Part of a small language model's weights.
Size: 12 layers, width 256, MLP 704 SwiGLU, vocabulary 8192, 13.8M parameters.
Training: a variant of Muon for these matrices, 5231 steps.
MLP neurons of a small language model. Each row is named by its layer, matrix (gate and up: input weights; down: output weights) and neuron, and shows model dimensions 144-239. Each number is 500 + 50 x the weight over its row's rms, rounded and kept within 0 to 999. Numbers have three digits each. A neuron's up and down rows have the sign that makes its largest values positive.
After each neuron's rows, "raises" lists the tokens whose logits its output raises most directly, leaving later layers aside.

L8.gate97:534422465554517494379519397412570545407462564487504542552472556423470525520449558557492477478545453472581525474583428559578399462476555515572508538520464495534570563536467501423479562516503528533484655553520524476470520547484387504502454451524561508496460532453587466481504459472461551435
L8.up97:583516472534542495445455472384572542408473487583518472557464541524596521502587523454398469478494482457508532470460551492564560442543501564493483510656490491466538580574485466477518535512524548500458505554539453521516456531495452456566570353589545508466512581555520540436506503574537534557
L8.down97:352533553504486583563517506513433538560399421532511563554497483468467533447482477503555524480528491509500491422422457534464569533471522533456562496524557487488447416618498450402583530530512500456569495512500532444620534378402443448549403483404579537546441485478542492531437523441490520606
raises: ".", " when", ";", " towards", " that"

L8.gate508:565563495452493515429546482514476513453432429529471518516545531511455451451413442595625528470461474616490506574566483435476541445516542497589467539599561511539537474454537582366551449424562409509456512560420514561449518497592499409534491525471474497508559471635515591471422479485559563483
L8.up508:487480466451505451531537543458519468458488448512459461449573532508449402449537443493568597435470518501480476574493505582509519492491490452569550563622397502545532555431512476465509503503510503504442477465452488492506559552434558450450508565449422523518514483612606411465508536464507533522
L8.down508:520516434453511489544536569504521525540526471466432557502473577474547421421475485412529578437544540410454458524524441456406518574529543528526524545500483498515554487453508501562443469465500505547527426397483480520578457580467530489453502506485472555502527529571523527505446433475513495514
raises: "id", "us", "ut", "ux", "uo"

L7.gate543:528580545546438518534461517510552524562422531392452560502438470568523496513495509517413484507481497557513515441528606437476461451422526462514522430528588542450436533449458403551417519592400542518470484534552549471477536449565568492460506534511436483426517521480461442474495427462478546532
L7.up543:489491434461444490634478400474521454343534507502483445529538504519495522522532413548430458548558515487467544487521547562553427458473602554552533467570462541434489417440478405411568522456515431541476479462480488441443488548439416496564475398519454568486571494481437563403473474503510467482
L7.down543:506545472501535490540474397492469415491459515543442479492468522500481515582559550587512433466571587536491545522538526552582488421497503496531409469548459568520468499441588573424522470469567518460444555414549482584486466482456545484405386541458537541392575420415498472478549517424482477606
raises: "ament", "acle", "ate", "ations", "al"

L8.gate349:521512505501424373395567439512501556584612494509590443487568388479489538476490428490504489473526538508488502458490462568513479430589468460448509476463423442536469536326524428546478503486508443428507452528571502505424508478502472459460439508465556581538397404462529559541420617597484515496
L8.up349:432484490524521495469490523558522455567573493471567588432557463496514437492469475501448619477565439487509497465509449565402614486547447524405496513381471474501415508478451423488431486505551490481494503532474547466420424542530446496535465442564505647467451549548527559548542525412460442434
L8.down349:539498520507493484521469489527502588542496548503607514430501494534578576590531470532522505458588482530620478522490489498438464506517571515478401406490427547465530495438484465505507520531604384469505515545475493535432454522466477427499485460550634551446483526472462551578576459460500486529
raises: "E", "W", "hard", "B", "men"

L6.gate666:500494498478525485515541527483398447470474498485525422548463499560452548427506553563456479639473486406479491490612499492472458582438492498551418517626462542541501430552491528447495444419507465481532457548477433520449487539561470495457552470501504555536425410554514553512465535503512384560
L6.up666:450482480501470401499488464579573445452464545468530492436555532498471526441476504554507564594514427455480536424552569398452513511454527467531438522575476523527461410612477588464488494436462576415504496466533498446513486467461485488625482487471514521603450523528501537513460517559539503483
L6.down666:518499553586504368459521532519539502393542495451524487359504510518466439521452602480523560611512439461413466512489461398442485494391477515522574510473474491552446406561517445531482522453523524401499473498525476566484558433584361545539414431522504539463517524598492493578555561543555478496
raises: " 150", " 100", " 140", " 250", " 800"

L3.gate229:511449428527509584586515455531581530504482593462464547539509522521527529473464515456555486491377603576424509583528551446470536512501417531573429530489309463466535524512479475526576464515576429596417523506558475424536490514558567480553437522480427532542438571570527468474529470479472493523
L3.up229:502421509543512489437595480562501478553468485606551487489537524483475556513462522584438585581473593519503538502516534372453539548523445553487499529549445534536483483519508488494478568576472508537529474486539504443502563483570523519493425483526360445513505604555518431483577510481497578454
L3.down229:541512495541462511409573534522536472520461493555541380498532487501627485528506407509440513528570513506385491461550492454504438483561500572525521602493493444513451542661497566496479427633522512501521539388531432475534525512534431420468539581502520520509520463557563500452515524535541510442
raises: "enti", "ence", "ent", "isc", "ently"

L8.gate43:504554482389537511498484478536475552496487549504488491573500542546467522460533489465569547491475472574490516480424594621447614600532507557442453514454499545547436550441499432518486480524434452487443555513475482561409576508563586518549492570439524428478444569544540466592541583495549553461
L8.up43:483582436495560456561502498472445450562567493522539493550507509539549493546462464537316500491371516486577527522463480429411477497432463471495550462476512538470504656491523578432460502497470450529470500552487554418417488440465510573565469463494472472581495443501463454407479514527524459514
L8.down43:482627482465502525444592582467556511513412482468525541449469500497503453449550484513516488533464530401545531485550450611505569509552436454425473497501441566491486571404509514508546438507446391516470581559488583496533489444525465407498414506469508436548549462470495462455510518346428522520
raises: "cial", "cia", "cing", "ce", "ci"

L8.gate593:532470546432483389414466505499492477483464543585530578507458530404409475543514503610534472544539518461456540481519571560471495569502431610556636521489387486532477529473512443584453518555512489479499456436486417564398495480547544471487436581667485516521540527516471509528485513511473436519
L8.up593:464557510490377478514526502512526533525431459489416411587499411544412496546582513540578563451459571519544502432447457478551499478581566546602507551463476501445471452481435511494492517543495471436458522523516602479468514482498488564499483456477530467481410513649466476406433427561514523444
L8.down593:454522350488495517499447561467561525564508414491519540518472572455463396483535525499592472492385606483500541494543436515556520441411461503582506545475539484426458445484463424554510415516549488553439546495512544456560523576542562557560504492532528534562427399483505489498514426495566432456
raises: "als", "ced", "ments", "ings", "acy"

L7.gate204:461443423502533559554495493482432549539467502496574494439498477433414427472544472405598432535557521503475493395466515515529511549553449515425553475593512447461486439438437480533540462544593476483565504469573569465499473482460473394466525542577539419461489461573481468403529534626465520403
L7.up204:542451524466551537550474539519434463432505486546541569484556526493507446498567495467510504503459573495504477478447556445520618520474530475518469477486476601523404490610389497511489482490593482481481479475506443533558436383468593494594540514541588484460566519475500543553442464534487463619
L7.down204:474511488501460493505472485457510503504576505523461488515490552537516567510517534404493499567518405493571579591505506460507466443488421567562537513512458507451519534453504465482512584452464502494507500487483542530491524600335432468541494516407502562466447551454455481489461481407472560499
raises: " won", " died", " gained", " competed", " appeared"

L6.gate685:533627508438561437491525515489570636544570483573491541562477558502543457511533560536534510444482463517651584517586552558421460554553469508489453476514483504518595481477493465547466483555497427409601466560481464489549508529605410533509513596523521518524509466550494474546432539458482598549
L6.up685:568514547495517543443543449504556510459613507478493539503484575554531625516506566500473552496419493365493472456424554491500364554447624459583535587495521411480507507478451523509493507544449452490409531464365422533548504451585539489394460499479428459463472463538511586437481537501501527474
L6.down685:470578495467537495513496531535536554551430555523542526524467532553546484398514502457486518583457522560597594489476483435531540523555347504465493423489489569485483553538584419514560468461501488468555399479524467457549505489532418492587487439487610522485502440546468439575483519468505571523
raises: " are", " were", "hip", " have", " include"

L6.gate604:528511580479551547525581416413509502581521536563494539384514529424505452495466530482478497468579573558452394477444557474427500566504558478525427514488418427535478437439485451456532471416419472423503471494474485463479461523521494538560449533515468537608446504435508450478390571497575529538
L6.up604:418509465553493506447553405458524478607460567527580545472496579431490492448640478492463458488558532534384526488436533502448451536425562526471388637571530445515499482460468461449558479452446541526574443419518551525488443471470552507468416534511459577513463522402500464580426565519551465464
L6.down604:502472525512490467568500452445510505564413544567601484493463488481485516473557535492481516482513566499461457526416484544507481516518570472480550572577510507492502532480488458448599467477476461530633555421473496463479542491323515469480500481572512544457421505459539469474478591536554516516
raises: "=", "\n", "\n\n", "ud", " ="